Weights of a small transformer language model.
Size: width 192, 2 heads of 64, MLP 768 tanh GELU, vocabulary 8192, 4.84M parameters.
Architecture: LayerNorm before each block, learned positions, biases, tied embeddings, capped logits.
Training: a variant of Muon for these matrices, 156M tokens, 4761 steps.
MLP neurons of a small language model. Each row is named by its layer, matrix (up: input weights) and neuron, and shows model dimensions 16-111. Each number is 128 + 24 x the weight over its row's rms, rounded and kept within 0 to 255. Numbers have three digits each.
A block is one neuron, or neurons of one layer that tend to fire together. After each block is what it responds to, as a language model described it from the Wikipedia text at the highest values.

L2.up68:123072084140132102123102113139148143122106131162149125145148118107119121097088140102107160121133140112153133162093134124083113068157135154102103084152089130117150137119120123139135101144094132121101156095149132155167090111135130099148199121158111154148100136155070102133110164123133136091
L2.up122:088108121152129081161115137124110159148113138183128056128126149110146135172133129098139163119171086109155121085137173166126125129122129127136134087109128147144146175152095096116163139103125130125161092125127109135090132150180130128118156145109112127165110139144140095130147155053116137122
L2.up293:107149138105131121132086137094116170178132110159139154141147115149157129092150172133078111086130128138145112116116148126089130142110161117132144096147126112117151152160127095098131149121133109100123167107132160178180150109098119152104139132122151129170097140142126116089129099099120146108
L2.up396:107132108080125143161127167155117164137164113153137117168157148152101115102102117168045129134127138134142106128107183147118149120118143190130117114145146158120121186117112107100137127138103140096147109070135115166117106129112156115069133148141121182123148100147135125129127158133068169123
Description: Periods ending a sentence in running prose, before a new sentence starts with The, In, He; also dots inside website URLs.

L2.up2:109117141158137150163129131132124144138125169167109140151135180112124162115131111136145092117156111103107070089137143127103109164147136066170105153172154087142130109131139088146139135140137092109149133123135153124098128150140161165143134165100113132126139133123154124149122130093162113170
L2.up88:166161120132117092145128097097118187083121143125093133125119139112132163154170178102098128132121126181116151086140136112110109127119124115211129092110122144161149164119111132140140129177160112105134140105172118140093092118110162129128125128115149089121113128135167152117157102158129128145
L2.up475:080147107161123117146099131133123161167110120107126103157159113136116159151114146081108097125164122111093114112129137173127119154113146148146135087190150150120115106099138140098158191157128138110136127117136118123130091107150154113158163164132116107148103171123133112149133143172168088138
L2.up485:143123137191142150072123134140111118115093166110118115141135157107135149153160137118103121129163154146105108112135140115107128110121134148148127136081146156090101120130134100089131162089159152139107110162168143133095115128129159127145142153110119128168136105130090098136088097137123161166
Description: Markup tokens opening a new line in wiki text, mostly == or === before section headings, plus list dashes and table pipes.

L2.up327:084141124151149130151104150140122122123130108105131105122156106147106104160114149128124125121166141132147112159163179096153154131128147112115146124110165144138128106166115142122104170097105120068154111153115114147137114124149128126128141170118055180144109105138107142104128089141144112119
L2.up706:136100135119134159167130113096111142103122133154124101099209100120100107129085126120122110124123129099137173104164154117141152126129089124115150149104146133104116100162148129116121085106114125131141102104149102145118139141108129101151131118148147155141080131135116147177124145150134129106
L2.up733:122149148139119180151149101079150111101128143140132104116136077084086155143114135096148132113155134101155130107153113100134180124152087127122139143092161093113135131139126154124101084122102128117119137150102116144133114103152139142140134125118130115115044155157119117175103133104133191104
L2.up746:104113149124150116168092128131150119107081138110116124117130114130119094131112144106135077184147126078130120120130158135118121170128113103122079112155126129139131096105118125131134146104155093100146132123153122130122106140079147152155159073094110183151108171124144144140087101161108137138
Description: Field-label words that open a structured line, usually after "- " in infoboxes, right before a colon or pipe, e.g. Order, Elevation, Born.

L5.up4:136087139083149128119074116121085091156107086120118060139116134147143120108142099163155132138128146160105137118167137159150152095142132156149124126106126127126165158112144097104134148119138190094133164120165166111127113114116160141172146138098123137097131128107119123113153107154070139115
L5.up126:108162155133161103105119128101098119153111161119123132133161158138133101115126125154106111161151152112093125117166105123100129127130127119152156095154112137124135125114156179114103150132100185118087092171121163118156117122134148147137120171082124147116122109119107148159137090135111162135
L5.up151:109126136117127121099118135128132137099153149121096127134153160118119111149103110141131148118085100152139172120142107093059103130140136171071143148132186121107152143124088153161094099143142177148141142128118147156121146135103138129113141109120139138131121143108134125158136099130111173112
L5.up462:089122101152114125119078138166171119154115131099116122154139136166134096129113071140139136144168149117128130119127157125136116116123113119183113085142149127126115123116155123093135117173127132107126146128124172141131128170132177119141115137122125086112125134116113137120081108152094136124
L5.up564:108126154127158128153106132123132113149117157142109120133156113118134140136159126148129148152098139095097157089203114160122150133121142118150139083131110171136157166151122139129083107102145185107113131063113134162136135111114142155139159135084117122124109099142098062115092136135096146128
L5.up610:100144114137119116154125135142162115148131145089124121159117121176151116147115126174132071152161160163089091117166141151138172125151134158108088120087119135158135155128138143116097128171111126078101109116173110152111152136144133147149091120100143119130137102096128135146145123162108143121
L5.up653:139125135145162152117115130159108092088167110132170103123149104131134096136128130160134094168133191092143156132151136126104106103129111184152156102144124115148149123140159127084136119114138173119102133131107133154158095097106114144111150116080127140108140151121134093166126097141110144117
L5.up721:123116107153115134124132136111184071171149135119099090108162074176079142167123137132166133097126116131130125132143137118125131115126066115162094172142157155103089127091112108165144148138095132108169174131156108158109124094109178082099154120114139140127115138144127103097126141123124109096
Description: Particles and word pieces inside multi-part names and titles, mostly Romance, e.g. de la, del, el, Le, and given-name endings -io, -ia.

L3.up273:119145100090131156209129115148115103162125131142163114144151139143096124157134123072152130120151112114118143107151134082162162142143103100122117141139162142138148116139128117146109083063106140096173122141146116152109177112121105117140119130135105171114095098106124125161101111090134117119
L3.up734:116116115106108140195122148094121152147111147168104129140131157154128152136126091163154087110142143108113151151138092094150160106145098138125136172124129160150142123110129112144124166073137130105171095125101101106102131123113125132130133134121119145134120130097113118137129115110165103116
Description: Field-name words in infobox-style bulleted lists and table headers, usually after a dash and before a colon (Synonyms, Playing career, Elevation), plus "career" in prose.

L5.up17:134169118160174149124136141130146154127089105126070123122156094142054177137101128093101128120134133113091133148131124168142116104099089119124127133125157155112157115139110155128157165143119165142176124146118108113153154116075129085093119127113131128143115092141157119118158122135157152130
L5.up236:166105118143183105095146094132141102171123160117142095125138130169093151137116141140109132118128132164179141121133106144099110171140137160120106102128106110123113159104134131102142170161094095138135117153187120161138121127111126104150145127086117117139090135146088109103165132130129111140
L5.up237:072131160113169125113141178129082168152101110136140093152126129120093130126120147150116145117124156139143127123145138130138114129142121144077142093101199117124143130152132115118136130116143119106137129081155127151146126182121123084119178147097147091151064137145150127159102154115142118116
L5.up368:087119106134136100130145109137122117069080157153116139178090162133088137099130120129091121121148106101167117098118137130097158109109126170092065123125132133165150137159140128152112131162142154104130150152174113167116151167123192130146150135141162163155105126127122136135132108141125147149
L5.up398:132142110114154124125095157168092138114155078154142105112168132128141130128095154125085086123139136113167094126140133114163130141136107137139143141087116151115128135112160140106136115153139141119144163127158083093137156101123146143165151128107123108115136140165137089099104135103171130162
L5.up477:134109138152151118119108153110086104108099120145140159108166131130110096092118172161170117092162181144164141119137128166151130141166122106157075131113162133132109111103109108133134113126144099111149156112128126129129133174119117086091148088118169079147083154153129119147132140135099110139
L5.up488:131133152103131104151097113129117091190111140133078121160179125125148101097121143107160138150162102071136136124110076170138109122140148181134144147095170140143119184147148103131112168101117175172162090158154140119112102125108066114118142118077134099106114168128169099131135153132138112114
L5.up501:137145123137135141100132128159116129110109102096132121144143116147110137150105178151110116135180147094154157099143150195128109151092101137120151102139103119130112116152141102145112131115188128142115136111192123133171134134144106154110132176127118095145141129133127088185140162172125151094
Description: Periods ending a sentence mid-paragraph in Wikipedia prose, where another sentence follows, as in "…car crash." or "…86% score."

L3.up197:139131111134165143129110159111138153100122128117100092191095153115097151126099151164106149133113111082181149115120118071112127171120106176172135078122185081140145098144127095147110141129122128126137146185115149135097149126140151133149166109118145141103125140125138137096130165156109091111
L3.up476:087140092126139129133118123144145120153124125127101150142118105112137150111105155144135112133096174143107119121152114138165138067105149146109123123136147111099148134129110166154111136133170118133125129106153134113120194084140086108120137127087130135152091137128106139146133132130125158110
Description: Periods ending factual sentences in biographies and histories, often right after a date, year or place name (in 2018., 9 August 1848.), sometimes a year's last digit.

L5.up166:135092128142098164128149099117155093140138146108136091104150133138131100095138143125117111149149139137144151129172123099170108130155106092138125144128181136106124122135091124087128098146134091118179080163122103110122187134133135174158084123131159132166108158087170119114128144123135155099
L5.up250:119087178153104103167144144112120111165149157067144127166120107108068073110122129113129109108107159124127153116142106107092164126141133099113134140118128146119138101178133156091074093129139161122100126127124135085144142151118141118158160134145138106111124140131143163164121127086163118113
L5.up308:120160104160118123127123153089138143108144141083167117118155127098160129120150118111128135129114150113143164140117138083137180123114116063108164153114134148158166131129139157139103090119134098094118127115105111112117131127141150102152198126127152116199120151156122124121141108112118142116
L5.up335:109097135170119169116113145147148094122128104153089151113102112178093097153090162154138092150168126133143109139115124150120110077146121118127130140131157126141116119096156116110164154149125123149127105096134096102136185111104128155124144132139119099117085159101120105125117124106136110136
L5.up504:118123127119130162138116130130121074173147176134126152111111159120109103125169136152151130167154106134147159124143153139143141126158128078092141102093120075096172143152152127113134158100109127157114148135120116150140148111132199134134153154114136066099131182113176142154104129161115131106
L5.up505:076119114183101155132156105126114064172152124133146108126148124097097134116117126112117102103148157108109164160138187084158147108118145105096182113129152130142127152128097154133121150105118125127172098155145071137155138117141147118158162091125147179135086150102134129138109136116131088104
L5.up592:107118145135113111151081122152096105139170146135127118080132121128102134120097083176130093095192122144159168156167119094146118104117107161111123084099165163149144141154112148154141155099102111124154062099169113129159143134106156120165129122134132147131124088106144162127115101121123124128
L5.up685:164134126113173098183133104103152158106121130121093073114167132118178140134130128108084117118159095112186166129134144087168126158106134122116132113106119132127119115102134142125135082112137097128150125134150124136106153136134141136186140080147141135112090092132096124147132151146153119057
Description: Field-name words in infobox bullet lists and table cells, just before a colon or pipe, such as Species, Height, Elevation, Born, Year.

L3.up293:114129145132073167118129136144131087163067130119132162131134129115107100113107126137121090150135157151097113137153120115138101129123091137144146101133109126110156170067108135154159133077127169117108111138081165149146133129138122138120130121088111137130121173147114126118131107144123141130
L3.up560:104131114104110153159147148153136074119074115149159153124106142154163151127128136171117162117120134136131098134125106157158140128160117146045172104106150146101169164109125147118124161120141165099115107139123127133108133159177111135096137123110129127088102129119117119143138119094147155090
Description: Tokens just before a proper name, title or role is given, such as "(" after an article subject's name, "as" after worked/served, or "The", "Al", "de" opening titles and names.

L3.up367:128126156133153104116120092127124159123138120094100093139119147057125088152145138144094107155164136115139100093146174166138128111135103133154112143159132142108114107105110117111145162102134170130184108125126102093140117120093164116139109135137115140181149092126115139107147121106110095105
L3.up685:081104124131140115116103146119148128100151141130136134103179140143100132140082177138080088135140154116118147116141194137115127114110132159164110094110141090137143150129151093147109184109126143128166116128144142135107132117115116187141153115111140147146110133132086135134160098090112096134
Description: The first token of a new line in Wikipedia markup: list-item dashes, table-row pipes or blank cells (election tables), section-heading words like History, Personal life.

L5.up116:097119151129134136160154183134121139106128137122068134124167137150076138091137114145125078144137118092123133148153092090107127130099099143139165116155138126105135100158068137129081145098145115109161120145167122153099152091164153147120129136128141132128139138141155148128121120134130114129
L5.up150:144168134137119121150100148086107120119144123099079086126099078149161150129148098113121115124141148137140108089158129114137118181092145109104146177133156128132116122144135179162151163124146128096158143127181122139094105139127094095130165132129102178127117146105079105129112128176168128130
L5.up225:097067150123137135168153083131151142093139154110119170139123125118101128117144150165084103137120133075083163125130148109114137145153134129110146147100105140105141113139098161059078136100114167140129134164115110143101136077103087148110134146100081114077136148140112150154155186146119185159
L5.up472:131089125124147154099134126098153090124130145098092139165169105116111132101137158143120125112160160100150127157145104095144115122155126127151098156149165116129132129096135119127173130152119157136157153104102142155115136124115148085105109123156086089162121138131160115133178142122071093137
L5.up482:091138116188138121138129140125106182127134157090083109128130141163104158125110159122146127122118125141147144147150135111128115147094131095129164129110135165089129086111126134158109140159136157112170134113105153120061139141099154103125126097169151147108128151145121124107109117161126110098
L5.up596:156128106116142086139116144134117197145127119119113093154094132179102153124123130125104117129118099135130127135131166129133154132159141124116113122147109150122145129135119143177154118116130153152095140097103145108135144122118180146095087106146123109154134113111109122117097144172106121116
L5.up664:172155126164132140138125187119128166101139133090070114084152109148137144115124142153144131118151128090123150113131130064121103169130146117143143155103121132071151104104097115116116129122109144115117136124156125142107136112107157108123097109133111124108121152135153172091107168148156145165
L5.up687:093132107166122167110114115162118141132126089117115145128141123132123155128099118101096143107112124154104162158164089125133127146167075113101176148095113131140120174103127109155169143145105134147109122166105141150128144146130131154125112160121146072133105153130091127175133143128134139142
Description: The first markup token on a new line in structured wiki text, such as a section heading's ==, a table row's |, or an infobox list's - bullet.